config.toml
num_hidden_layers = 26
hidden_size = 384
num_attention_heads = 3
num_key_value_heads = 3
head_dim = 128
intermediate_size = 1536
vocab_size = 28187
hidden_act = "relu"
norm = "layernorm"
norm_place = "pre"
norm_eps = 1e-05
positions = "learned"
qk_norm = true
attn_scale = 0.0884
bias = "all"
tie_word_embeddings = true
parallel_block = false
init = "normal"
init_std_qkv = 0.0338
init_std_o = 0.0419
init_std_up = 0.0483
init_std_down = 0.0483
optimizer = "muon_hyperball"
learning_rate = 0.0123
beta1 = 0.95
weight_decay = 0.0
lr_head = 0.00357
max_grad_norm = 0.5
warmup_steps = 0
schedule = "wsd"
decay_fraction = 1.0
decay_shape = "pow"
final_lr_fraction = 0.05
batch_tokens = 65536
max_seq_len = 1024
doc_mask = true
train_tokens = 455000000
max_steps = 6943
dataset = "wikipedia_en"
MLP neurons of a small language model. Each row is named by its layer, matrix (down: output weights) and neuron, and shows model dimensions 192-255. Each number is 50 + 10 x the weight over its row's rms, rounded and kept within 0 to 99.
Before each neuron's rows, "raises" lists the tokens whose logits its output raises most directly, leaving later layers aside.

raises: "ity", "ity.", "ities", "ities,", "izes"
L13.down866:36 51 66 49 45 41 49 40 50 36 49 56 52 45 42 39 54 63 39 60 43 55 52 45 39 50 56 34 52 32 56 54 59 59 47 35 69 46 49 48 48 44 49 63 41 37 52 46 47 38 26 39 39 58 53 62 53 61 53 70 29 51 40 46

raises: " has", " had", " appears", " appeared", " went"
L13.down351:53 41 51 58 42 37 44 39 41 49 62 42 49 53 56 53 40 53 86 46 70 51 45 49 57 57 47 48 45 48 47 54 37 49 37 55 42 71 53 45 61 59 47 41 54 58 62 42 59 56 42 68 42 56 47 41 18 56 42 54 54 39 62 37

raises: "es.", "es,", "es:", "s.", "s:"
L20.down737:61 31 61 67 38 39 50 41 22 62 52 54 55 48 54 61 54 62 40 49 42 47 38 58 66 47 41 64 53 56 51 45 59 51 49 44 58 54 48 36 54 51 69 45 45 49 46 40 40 51 53 41 49 54 49 73 51 61 46 72 66 62 28 50

raises: " and", " or", " /", ",", " nor"
L20.down867:47 47 50 39 35 41 53 51 55 56 49 50 48 60 47 50 72 43 48 40 68 27 64 67 40 54 49 58 22 72 48 53 65 38 56 30 50 30 55 48 56 48 43 63 51 53 38 61 60 73 51 47 45 45 49 56 48 48 58 50 41 43 40 43

raises: "ard,", "let", "le,", "le.", "ards"
L20.down1504:43 58 54 65 64 56 55 51 71 57 46 54 44 37 88 48 56 66 46 63 39 56 61 41 46 61 48 56 58 62 52 64 44 42 59 58 48 44 61 52 33 43 48 56 60 42 62 53 45 46 41 38 37 47 43 40 54 67 52 61 62 66 57 37

raises: " on", " On", "On", " day,", " upon"
L20.down433:45 46 54 54 31 54 45 52 45 57 52 61 43 64 40 51 41 44 33 57 37 40 50 56 44 47 53 27 37 48 59 54 37 65 36 64 54 64 53 62 66 49 34 51 69 48 51 48 42 53 57 56 40 51 38 41 58 49 61 62 50 35 52 41

raises: " New", " Steady", " .6", " −3", " −2"
L20.down1388:40 52 39 51 62 56 56 60 45 53 41 49 61 39 69 65 55 49 52 42 29 80 52 56 52 36 44 57 56 58 46 37 51 45 37 41 37 72 39 37 50 57 57 53 52 33 49 39 48 60 61 40 45 53 57 48 48 51 47 39 54 46 63 52

raises: "ating", "anning", "uring", "osing", "riting"
L13.down454:51 33 58 53 31 55 55 58 41 58 43 26 51 52 57 41 51 39 55 56 69 64 43 58 67 56 35 61 50 39 54 44 50 54 66 68 55 54 64 58 47 48 57 50 41 43 47 52 57 69 66 60 53 35 32 49 24 45 65 42 57 52 30 60

raises: " English", " /", " spoken", "ified", " Japanese"
L20.down901:65 61 41 43 52 63 35 66 43 46 71 53 56 53 50 48 60 48 60 57 39 47 50 63 55 57 53 41 60 62 40 49 39 45 53 58 53 66 54 51 51 55 58 56 33 41 45 73 51 40 48 59 43 34 46 53 55 50 47 58 50 53 40 46

raises: "s==", "s.\"", "s,", "tic", "s\""
L20.down959:57 55 49 56 40 55 59 50 33 34 37 70 40 46 35 43 47 53 55 50 57 43 51 46 66 34 36 59 40 38 50 63 58 54 49 45 41 57 67 56 44 50 37 81 54 53 51 54 58 59 72 49 59 30 56 52 59 63 62 57 72 43 43 50

raises: "ise", "is,", "ume", "is", "is."
L20.down208:67 52 55 51 57 44 46 54 51 29 55 57 61 47 36 70 57 59 44 34 49 64 36 51 55 42 53 43 43 47 44 44 54 48 72 57 55 37 59 54 36 36 38 40 51 58 50 71 47 62 57 66 32 45 32 62 45 48 49 47 43 28 46 53

raises: " on", " On", " upon", "On", "eded"
L20.down1199:60 49 48 48 52 64 59 37 38 70 63 67 47 53 59 57 67 46 44 54 59 49 46 43 42 59 46 48 28 51 50 54 45 65 41 56 44 47 30 52 53 57 33 44 63 40 46 46 68 57 52 63 41 59 35 50 40 53 64 56 57 52 39 48

raises: " respectively.", " particularly", " leading", " especially", "but"
L18.down1115:61 32 59 57 40 29 55 43 38 39 53 40 44 49 37 54 38 56 40 57 47 58 67 49 47 42 42 57 58 55 57 45 34 56 45 62 44 45 52 56 48 38 53 52 47 65 57 40 48 38 68 54 65 60 57 70 55 51 57 62 52 34 48 67

raises: " are", " were", " respectively.", " have", " themselves"
L20.down880:63 59 53 41 61 72 44 37 53 48 46 38 54 57 21 48 50 47 34 36 34 44 57 53 39 56 44 55 52 54 46 32 51 48 65 52 48 40 49 66 52 60 50 45 52 60 42 49 45 53 47 35 47 60 67 48 60 48 48 66 26 49 64 43

raises: " died", " relocated", " posthum", " transferred", " moved"
L20.down1155:39 59 40 54 67 38 36 43 56 43 54 43 41 52 42 45 65 58 46 64 61 49 68 61 57 51 59 52 48 51 43 36 55 54 41 42 44 42 29 63 50 48 45 32 61 51 48 56 36 43 51 53 51 44 51 48 31 51 56 48 48 47 57 47

raises: "ichi", "atsu", "ō", "ishi", " Miy"
L20.down788:50 45 46 37 43 52 48 54 62 46 51 44 33 46 41 44 38 51 32 53 54 57 50 54 42 35 65 54 47 49 41 52 50 53 52 30 56 61 70 56 42 45 37 48 39 47 60 40 51 57 68 51 34 54 31 44 38 46 36 41 43 46 33 61

raises: " as", " himself", " under", " among", "As"
L20.down1361:44 60 65 47 57 34 56 39 46 57 47 56 43 57 25 55 39 52 57 50 44 70 42 27 36 57 43 50 45 49 37 57 49 63 45 64 47 60 46 57 54 44 47 40 51 30 44 50 50 48 22 65 48 49 56 50 24 54 52 46 73 68 39 54

raises: " led", " lead", " leading", " leads", " forced"
L18.down1356:53 48 49 63 43 59 60 36 34 25 48 66 55 39 31 45 75 42 43 43 32 39 48 42 56 50 54 58 50 36 37 44 48 40 56 52 52 46 54 44 45 52 56 55 59 48 41 38 40 36 44 39 35 35 53 46 51 53 70 49 52 43 58 58

raises: " shows", " noted", " identify", " stated", " estimated"
L20.down820:48 29 61 46 52 56 55 49 41 61 45 36 38 43 42 49 52 51 58 43 48 38 55 41 30 51 47 48 31 50 57 59 69 44 31 60 39 51 62 45 60 51 40 30 63 42 48 44 38 47 61 64 41 48 52 50 60 72 51 56 21 50 65 44

raises: " at", "*", " No.", "aug", " @"
L13.down447:68 46 67 57 55 54 44 61 35 64 41 53 77 61 47 58 34 50 42 39 52 57 54 68 56 42 54 49 70 43 44 47 58 55 67 52 61 71 48 48 47 55 27 65 46 69 37 45 48 45 32 49 58 60 44 41 54 52 48 43 45 43 48 57

raises: "es\"", "s.\"", " 1966.", "es.", "es:"
L18.down276:75 53 40 59 52 46 47 39 46 68 49 56 52 56 40 54 54 50 58 29 65 55 45 44 37 58 55 65 70 42 51 62 53 33 42 47 46 43 35 52 56 46 59 41 33 66 45 53 41 40 53 75 52 52 36 48 53 51 53 76 39 54 61 40

raises: "on.", "ons", "ury", "on,", "ur"
L18.down1155:69 53 26 48 35 46 41 54 54 41 47 41 67 45 60 40 52 51 30 32 64 49 45 65 45 43 32 45 70 43 50 43 40 58 53 49 45 54 41 45 37 41 33 65 45 50 38 55 58 19 45 48 55 55 64 58 42 33 30 63 52 53 63 56

raises: " seat", " rights", " seats", " job", " spot"
L20.down173:37 45 53 60 42 43 62 42 42 45 47 55 59 42 63 53 51 61 42 27 28 43 58 42 55 50 50 36 51 32 55 43 57 57 23 45 42 59 55 49 64 61 60 41 39 42 51 61 60 46 61 63 51 40 62 67 57 35 34 60 50 42 41 17

raises: "line", "is", "is.", "ult", "idis"
L20.down923:50 55 62 45 41 47 60 46 40 34 42 45 57 54 35 62 42 41 65 46 38 34 56 49 46 71 68 51 58 15 53 55 56 60 52 56 42 53 64 57 60 36 60 54 52 42 44 57 58 69 53 61 48 38 49 52 56 44 40 65 47 32 58 68

raises: " had", " died", " continued", " has", " would"
L18.down514:58 52 51 48 46 38 45 42 58 59 53 54 70 41 49 46 44 56 49 53 70 41 45 42 61 52 57 62 39 49 62 42 26 38 53 80 39 63 85 54 42 49 56 37 55 39 38 61 46 48 50 55 59 46 48 26 55 42 51 42 58 37 58 56

raises: "ising", "ically", "ization", "ized", "ised"
L20.down811:40 55 51 55 36 38 48 55 50 38 45 58 55 51 53 51 43 55 51 47 52 50 54 49 42 55 38 48 53 46 52 45 52 50 42 44 64 45 21 47 38 40 54 41 47 61 58 54 63 43 34 42 46 38 57 48 71 66 48 50 46 62 62 57

raises: " term", " word", " terms", " \"", " \"b"
L13.down598:51 42 71 61 40 46 41 52 50 42 44 51 51 36 41 50 36 51 37 38 48 46 56 43 44 57 44 39 59 76 43 72 60 50 39 53 58 48 44 64 56 63 24 49 39 34 48 55 56 36 61 52 37 36 30 38 42 62 49 48 72 34 51 46

raises: "ased", "ase", "asing", "iz", "ances"
L18.down942:47 38 48 71 44 57 44 44 42 43 48 40 52 47 44 63 46 49 34 36 61 35 39 59 65 50 51 35 46 54 73 45 49 58 58 48 55 34 50 48 49 41 60 35 43 62 41 50 48 49 54 51 63 42 63 59 40 52 49 58 52 33 42 72

raises: "ity", "ity,", "ity.", "ells", "hes"
L20.down1138:47 44 38 52 67 38 65 60 62 58 56 52 52 35 52 37 69 62 53 49 47 58 65 40 64 47 50 53 45 33 45 59 59 41 48 30 63 53 50 41 38 64 28 60 62 51 72 48 48 51 54 33 55 43 54 50 61 57 52 48 30 49 60 66

raises: "on.", "on", "on's", "onian", "on,"
L20.down564:67 30 50 62 49 48 46 43 54 61 57 63 59 65 61 57 46 51 50 53 56 46 38 45 45 48 49 66 68 48 58 71 58 57 55 58 41 43 22 52 30 33 69 63 29 34 47 45 71 39 53 49 49 27 81 63 59 60 42 53 56 60 50 47

raises: ".", " them.", " time.", "ly.", "a."
L13.down1121:57 50 71 47 51 72 65 37 42 73 48 40 61 41 49 64 69 32 30 49 54 54 53 60 49 54 30 65 73 58 62 57 69 46 71 46 40 65 44 49 50 60 74 47 49 48 70 62 42 53 59 40 35 51 54 50 51 53 62 47 43 45 46 51

raises: " were", " are", " include", " are:", " themselves"
L18.down1269:62 64 49 30 43 68 53 51 60 58 60 47 57 54 34 40 43 57 35 44 40 64 41 56 30 46 53 33 51 38 36 41 45 48 52 52 49 61 66 65 45 52 32 48 49 61 49 42 62 67 53 43 45 56 46 55 51 48 41 63 54 61 60 46

raises: "ented", "ently", "ent", "ard", "ip"
L20.down363:69 51 43 51 42 44 52 53 39 72 49 49 42 51 54 64 64 55 36 65 38 40 52 69 40 36 37 53 30 57 53 49 67 39 51 65 45 29 40 48 42 54 51 51 48 24 43 46 34 39 53 49 58 59 50 35 52 51 48 58 58 55 47 54

raises: "ters", "ented", "ted", "ter,", "ated"
L18.down1264:64 74 73 38 49 64 41 40 46 45 64 39 46 39 47 61 53 51 58 63 46 50 24 56 45 57 36 54 59 51 43 54 52 60 53 52 57 48 57 41 59 53 67 47 47 52 32 41 29 53 47 65 45 64 48 61 46 33 40 51 64 53 51 50

raises: "es\"", "e.", "ities", "ities,", "ity,"
L20.down1147:63 41 49 56 46 48 64 63 45 54 68 57 43 58 40 52 62 47 50 55 53 25 53 67 56 47 36 72 70 48 55 57 66 46 39 61 51 33 45 65 47 46 72 65 59 59 64 58 46 33 57 65 55 45 62 54 53 53 38 47 33 44 37 50

raises: " becomes", " continues", " leads", " remains", " increased"
L13.down1339:36 33 57 55 34 31 60 47 38 53 58 45 76 17 55 59 48 53 61 70 53 68 50 27 59 51 44 39 54 44 49 49 40 56 51 74 47 49 61 40 45 34 59 52 51 47 39 61 54 48 46 57 52 47 59 54 43 41 53 52 63 48 43 67

raises: "ive", "ive,", "ise", "ist", "ives"
L18.down1234:35 58 60 55 52 37 51 44 48 39 45 54 58 19 60 46 52 66 47 58 37 53 38 48 48 49 57 30 30 58 38 51 70 58 57 58 60 58 41 56 55 42 37 45 37 52 54 52 56 49 63 58 43 45 47 59 63 35 38 73 49 57 51 64

raises: "ving", "ising", "iding", "ating", "uring"
L18.down668:48 40 61 50 46 60 39 54 37 55 44 46 53 71 57 35 50 58 54 42 45 58 59 64 51 64 53 50 55 63 50 40 47 33 60 59 70 45 43 60 47 36 41 54 52 54 47 42 74 53 54 50 54 53 54 56 39 47 65 64 63 49 50 45